Weights of a small GPT-style language model, trained from scratch on English Wikipedia: 7.28M parameters.
MLP neurons of a small language model. Each row is named by its layer, matrix (gate and up: input weights; down: output weights) and neuron, and shows model dimensions 0-159. Each number is 128 + 24 x the weight over its row's rms, rounded and kept within 0 to 255. Numbers have three digits each. A neuron's up and down rows have the sign that makes its largest values positive.
After each neuron's rows, "fires on" lists the tokens most often at its 100 highest values on Wikipedia text that the model never trained on.

L8.gate124:139091121098106132106120201133120149114109152110115148130142140103126141108086097140107152144108119144118127107129146138100129136151156099103117155136113130134198092099109163116107140134154137157145138121164133134119141082136095101122117115112106098149101138124165126127113078128150113146108116163117118112128187117119110143147129097084169124168109164121180169139167111125129150153122142147121144092109146165203126102115140107150105127154135120130114134112132074118136092165142091
L8.up124:126106111129124107120128128094094117114155144125113073119133099144142096110127148126118178143130129102145111139116121138137115117141077108139134134133100168084135113138132120116135123115120130130067097116156148093155170120098100115151144110120126095154148113178128086129133142124119134079137113114120128097179118143158107104086112152148156146134151153110195127084131117123141124167131110132165115122164122148126137132113137103075091119173132096113104129143144064163127109102148059
L8.down124:132098159119128126178132149164164112114134106145127168142114149162136097164125142142123102118141110156138134170125169147132156161111138162143137085196141111155140172124133094152134147104136143167174124135065172103107120132185126135157128165103138126109139130190119141143132097157109141131140116146121121131120132105117131141150110133156129102059136119177110141138125099137108150117118149131091130120130111113133135118144152161106085128151137152089096153121160122120150111167158095
fires on: ":", " called", " du", " as"

L7.gate159:152208131120185101140098110109128138114096104125139136122080120128085137125148168169105159076126151132111130157125116173145099156147169116130124094117118109148134153100141121127099111175127192140170159159095163147130145171143142115118166134167123149120155123118117111139148137119127146108141131140105138158148068137083109137165111153106144133137119093171117122104122114117105112129123132130100128137124133137116078077145153137127118117127151149094144152145110126168151104121136115
L7.up159:081110082086082126107141133093158119136119109143131115141117148166136122135119165129125139098176165146101155129119142115129119124136130149087158141159107109116133095149134158127153136160162163129166104151119130119174129148134165102118118136154127148125131128153158167104093116117133155128118119087121126115108164152150143135156093109078123124064111095092111174100125130114073123150135096147132081118146104152096104123132138151100156135138145100146105148103155124158143129173124070
L7.down159:168182108149165117119142125096158119114105081121108100120143116105158143122153147178096160100115100115152128096089135175105097146119172090135145109140118115172110123122136110132109121140146171127113088159133135119133090157172142111140168154132137110137141120148122161120123108141138139137104102135141143123134122145108136119196096148124172094128135146130128159165154136099101104121119135138077128118138111156155138064140138173114077118134129146133111101131107084116083110122157135
fires on: " to", "ly", " have", "ally"

L8.gate53:124138124126143129121115109121110151157147150094117168151093120138088149125135127154086157160124151128103144117134128144116118097146152131114160103087132105153148128119094142141054120121154145117107120082102176145145140128113154102145163157141152137161121139159101091147144093108116132111115131118074182127090146102105094091155116153101106120138159106140191097129130106140104108081118124124074078167172124127141110100134153102142113119162115150091119112122136114142141116105145130
L8.up53:130098143135170184115100100116147126128145129138080127115144132148114148165108133155116158140128129136077144122114145155131128092137095080104155081184095086114149143144132141132081136130179127167098109124128081143150111155098125119151144118108129099104149131169134118164096175110129159174147111157114135158096150111163175150153154130147113092123131149164102148113139126128128147149111117153143128139132159145109161074099116149134170103146132136134123137140155105129138141169127142
L8.down53:110120116158086131152160120102138139148148094124104129106181078152151122117137128136149120106113106125117088139127113127141122143138149118124131116133163172109177150106143170096087132144129116129096085138103124148127115117112123130095150107097124136128136138146151141136105155091149129131125180113151139107091145117089113129129128213128104111135112164159152105110157098146126120137144153144131146090149112106189137109106095153147154147169158122124145110180079117101115146081169118
fires on: " to", " of", "ly", " at"

L10.gate444:194119114124149099123125173142174108154138088145144116102144105112121154105160120111110162109096170139158099101117137143115119129137128139102112166130122163149135115123155140103086136103137172122130117079115124117098168127101116112100158157098083106144143167115104173145144101139114124097161132153149142120104115131131108082111139154120119131144160133117169155130131123117135134101071156124099189149104102120134134106135148125156127156199083129111143099138115124101110138109134100
L10.up444:150116110088186136193099142126134115150145130096100135171110145106113135104120150112156122120132088125108112135144118125143151099113092155163119139129147149099146121116131117144131150143150123138099092148135127138123122113145149132126123139111143122125118136156095113126110114082126113116095162180076137124145086120071043107119137151104127111153101109141111130156134121128134172157168127110128142122106124103081084158137135142102112155122184104159154109097131098154159095164098132
L10.down444:147124159144122137095142146120131144110112146143137123097129107114119095148158118096126148127095129136102122134077128144140140128132157088098101174176133126118109146144085170118132131117152133099167157147152110091099147108099124160120110117115143128131138073101143156139115152149139128126151087118120143109104192139135179106093113113141153160117149122135112168121139106144145133088158095124116137139082096150209139105131090112128155105111115136103076170105104113114128166139157155
fires on: ":", " the", " |", "=", " an"

L10.gate384:168140125133136110113149129110137107151119146158111162130072096120139139130131147082181149117056121145137183165160134113077093120154130177139143149121139152160146130111169171144122144106124117097142103145133088123094115127105116092117116121123102156133081117147146117119169095144103152127140096125145098139085130135121144086121109128113082169120116162145128142157121121104124169128144136140134138167127107102134120082131149179125155118156118133128144125099101154107075139108130137
L10.up384:168112093118142117093145134172117131106107157101114148115115151095109097133119135177150123179146132124188126119133136125159151191126134142115168154091122147081123118111138131120110132149097111119110138176139076085112139125097115085161135165111129141130133107089134138186136121121071140129144152158116131118088110150155177148133112136111096148141114122123122132162121110087128137098158136174147124121135096143153087112099103115116096137116105102136162180129137143125142142109117124
L10.down384:175133120115132097154115143102139138150130141150129130117144091093111120121099134116120149118098131093139122136094103167103101097139094150141115104128123099142119094151119139157136130119156126134161136095158140109117120140102130129102113169132141157076097153093169149141149115148113146135142116127108092101126091127086136125174173079124105126150128183137075126156137149099116135118121115153092117158075114144131125133100122194142134114143136190155122113104142157112058132091111130
fires on: " |", " =", " football", ")", "ball"

L3.gate520:090160140098119128145166149135138166146138169113147172138095090165119106129109148154117063133095167106101110141139111150147127141166117122126141111113157115120158131080130147130124119115124189117114085136103132125142131099152142162112163141126083141098098112125159128103107089130122120155126139141108120137093131106138104081139114073160126188147172115168118129124105140136144125091147128132124141095109159157085126149120156085114133123124134076141139151138110127171153101147144114
L3.up520:067180124127069167116138143130130162140187146099147146203141113098137120164146120145113171143107103120120147113136096112148136139146118131136161124096141131131156102107108150138126120096134133153102133122146122139144136094134141143086148145132095166127085128121153130133124116104157146181093122100144103121096106132145128125121126116176133144129119116078157108125085105073110134125088143155111087116131161093126124120103102154107148165142119115158148126132076142147125104153120155
L3.down520:132142131124132144116169118091122112105117168131117068170101134157162128147117156135137147150142129149179145141099130184132092160108091103157121123115129139135146174167144170134081139155110148101149133118129125103149159110141159135145147118193113134124145122158135139107122133157122104098099120167102124149165128109164112121113113115138119140108148137148069131168120163118074088146147137134114121103141120097145106092126132132082149106133126158113094087130128084164150111088128131
fires on: ",", " December", " prison", " November"

L7.gate75:142137092103172146122132164122155138143141092132171173103109114116144135104082145110098126116096124100150188093126139138114103142165152127120104177141112139158143107142109103094156128165105139145105167152086122135184099091095106148114163131112127098163121132134125141117164128139138114059148111118140127109103095144162110141141161142107119122135155126152167122113143116172115154139156115113116141114115130157165165152145117136149129117168136146117122122113082102072145147107151131
L7.up75:124101122143165160129111113097137118140150112094146117143129136108125136177149131185152107150113130109046137103129126166142151148125106133123107111107141129070129126150175140139151137170109109127113110136098132163117127146107106134121161145089125107141159118188110130122157134156112076151123101136113124128139114136145154061110141181147103139188161123141131134132170102097122168141117139125145149128126086150132138132162177142082110089130143140118143115105115091123137096135120130
L7.down75:124138099147098116103112107115040111071165139075109165142131111152115135168152112138135101104159097121137073137128141107148127147144159075111127138138147099121154177148112150166131127120143145147116081112167130137114144157142135120132116152119141142098121087101110085139164133160113141158128121146137093080128128128132125136145123119134152150151119124134170117131128130155125113116090175136124118108110110135096126111084146156155147169166122082109096100123159134142084122128149140
fires on: " as", ":", "-", " |", " named", " the"

L10.gate550:136140137147141057134110086094154125153127091098156142152104112140121132127135109122121132139110103103149139104130104134126165168162141125102140172100145133083137120145183115116094120137117133167137145130117151162137137091116124105108136135134144133119120156152093136075140108118127136064139113172161122124153173144090119128147116140155156143097123128089078101115122168111107127078117118121090141115123133112108123112130099208121151117115148127159155115120085129122097129121074137
L10.up550:151141130137120146194130126104171075172113135141112122100148109087151150104098111157109188097123177134141139139124170136143090120117157120153145164140122120133126133128140148124108102095096147139129076090144115110132141130166113132094105172126102147159128097121146117128154117125085118123148135113089130118124125119089106093139104154112118122103113130088129107101109166110135094134129125106142134111173099119144089154126133138154146145140139142138120076128097174178119130069121088
L10.down550:095136146149140127107133167149175158116120147125093143117127123133122120113128125181115102129088133109143122162078103134112134169103130107095132148126129094103112105137130124144149143105150175146149147089089103158126097132125129143149115158154118118146157139105110072130143113140152108123116139101131127116141133149135138182128154157111089132143129099158136132105116131154173171154123177120148116101081127109099174072139131141107126150111174147130185152174156117143066151127127124
fires on: ",", "-", " (", " |"

L10.gate204:108141179137089140094134136127184115170116097115123120145138119105155106098105129140159150154108100103167110098108131122131111150118107159139120120111106149116148076077142148119188135149151121085115120142141110166108127121136123126160098149114162123131095112131132128092125104144135115108106147150128149125108154171128076116125166115123101143127130126081112112090096158133098128104134135194145114108057139146109122101082144141101109157103143097114142108134111135097130088118129164
L10.up204:145137128133120141131105171129095150132128099160130136120197172132125139154095060120167184151133137103161146128122138109105166124141145121100141144077127150113141099143104167096109112114095132118130123114157121103094110127146148120128089169123139159102135122121090130143110118167133103160149153123098139111132131124131114104118108115140134128143156173096102108137098157111145163090150144173117136093124117123136078111145131109106171157076153095122155132151089144133092143113157096
L10.down204:126111142084158125126142101155156078146125118138114196138127143109095145145098145114150130147080121124167173119099119131135112140111120130128154089115110129151129123104151122120155125127146099139136094120160094138157158110110132122105134120145117134133113085087094126110147154123096115153082113128128121085100123111086159154153047103168139181129155129139169138139105124124116122116129148171106117101147120125152155114142159143122105148119154157138115143185111150164112157073120108
fires on: " |"

L3.gate24:151098130148122133130092139141098106163102143116155136093110135153091112108097107119105152120146166142162145181124068093144160129106082132067121123122135128107169183154150157083087145126093131101122111120108132146180120123168123133130117112132144118123143108209125138117083130148111111154149159084131157124138125129122159116116125119125102112142132154140145095171129135102134139162147093115125104097132136154107117146156107158140165097149156136120130135111127097133119142163163125
L3.up24:102162168122147136131083160165070135166130098139122113142130138129118146130086126162126124135145147106159099146104135104117141111117101117117139133121127134097110164156161125057138127133120155094171109145148162129128112119120146129114164138147151143182119109140117095133164117198173096125136098069106130119114081136130174109144153116150120135153145137142111095147120154161129165100136137117131157100152164129151118125137109113168126165123085151170107121146149124152100157129152138
L3.down24:098073122127102115132090105107137109116136128100148130122110162121125097110129094096138168113164153128131143113110117101165158083122148134102104176124135115152108131138146140165135158125150152127128164113103117127129115127121161140102076154092128137105111130138133100146093087121133143137134121138132128072160145131112138188164121114161122145154150101130133149105085089075125133152166137107107139091129089152099113160155122120115168121183149117126119158085147151124167103176159130
fires on: " Her", " For", " On", "In", " In"

L3.gate244:128128123155101138134105136150138160147155137115139176179114142101094123118176136133139111152161088108131106116163146156122100085139101146154112136133111133122103083179113086120152141116126129142100099114123146149137125155098145105090129139169165135074134175145190114114119078137105132102076157087130135114131102126171129125139105148135131150140169125135127089097099134126140159109062117124122145140109106136096146106144133094119149183116104116137116111135165108134126103137127135
L3.up244:103155094147151113120130132133122150117141124137137152158129147109111101127172126104121131156132138082131156130134128124129130109112101085110100142135145081129195094139076077075139129127131110160129142126145128123100103155132167107117125158138130122125126167125152127121080080128148109148150109129144120121093118107126127152118160090142126114129133075110094111105117146142119205121128122113107077066121143148137144086155124125071169152110130098140137122164124079144124125123120088
L3.down244:086099094164191151100102118076118094120110112162094124131091139116179134088150135161119139106133126171144157140094107102144147159126081155118122128123192067108123101139113168145147111104088121106121146171112153101152119129108122124124161089134134135131137128095151126134077143117118123128121122125169099100142138164151100122128143080157138119094133112157110132119138125118139143136156150158110113120136119153158111124168125158123140093085139142135136136137124178155133158110124134
fires on: " |", "11", "nd", " Re", "arth", "List"

L9.gate150:093129127143125114111159119115130138118146148125162154177146126152099133112151140087098115146142126111106070141098113163102091150138104142108106122080150144095134117140131127125139125109108136139093137135124136134187114146106151142132126102150111160140114120114155158124168110094122066118143137090069088137076109126184112072139086126154147149174112138135157115112117157181142101128156119155091141126130109121115133139115148122141131146140171120099161115099164131110125126150165095
L9.up150:109092152147126116169134105150154173113145128149092097147119140176154160121158125115111142151130144106104122171079111173114130118109087112108123099134130114114113129129102162134101140118108139089138138190129113143147161142115133126161098125138125158180150128095166147098121136116139117102084121111129102139111160130124098124104129145113119150114145131116124132103130135152119108163136168167100131140122149126181157166102138092174174172135162086200137130111108118117119101126106110
L9.down150:147141125098119123132152117120177185161152157129164125141087094097108096144070082154111142111152111142141138107118155114145132110108148141146127113130127095161079139124115153090111100098130123162158116113182149107121107131117109148165131122126124084123155165138136107139121115119132126113171142119103131115119135070113096145133141097140137124185129124102122149154162124126134122077120140129159160087108123163185140127109138149128127097110117077092105137113127174124140177125107133
fires on: " 18", " December", " order", " November", " 185"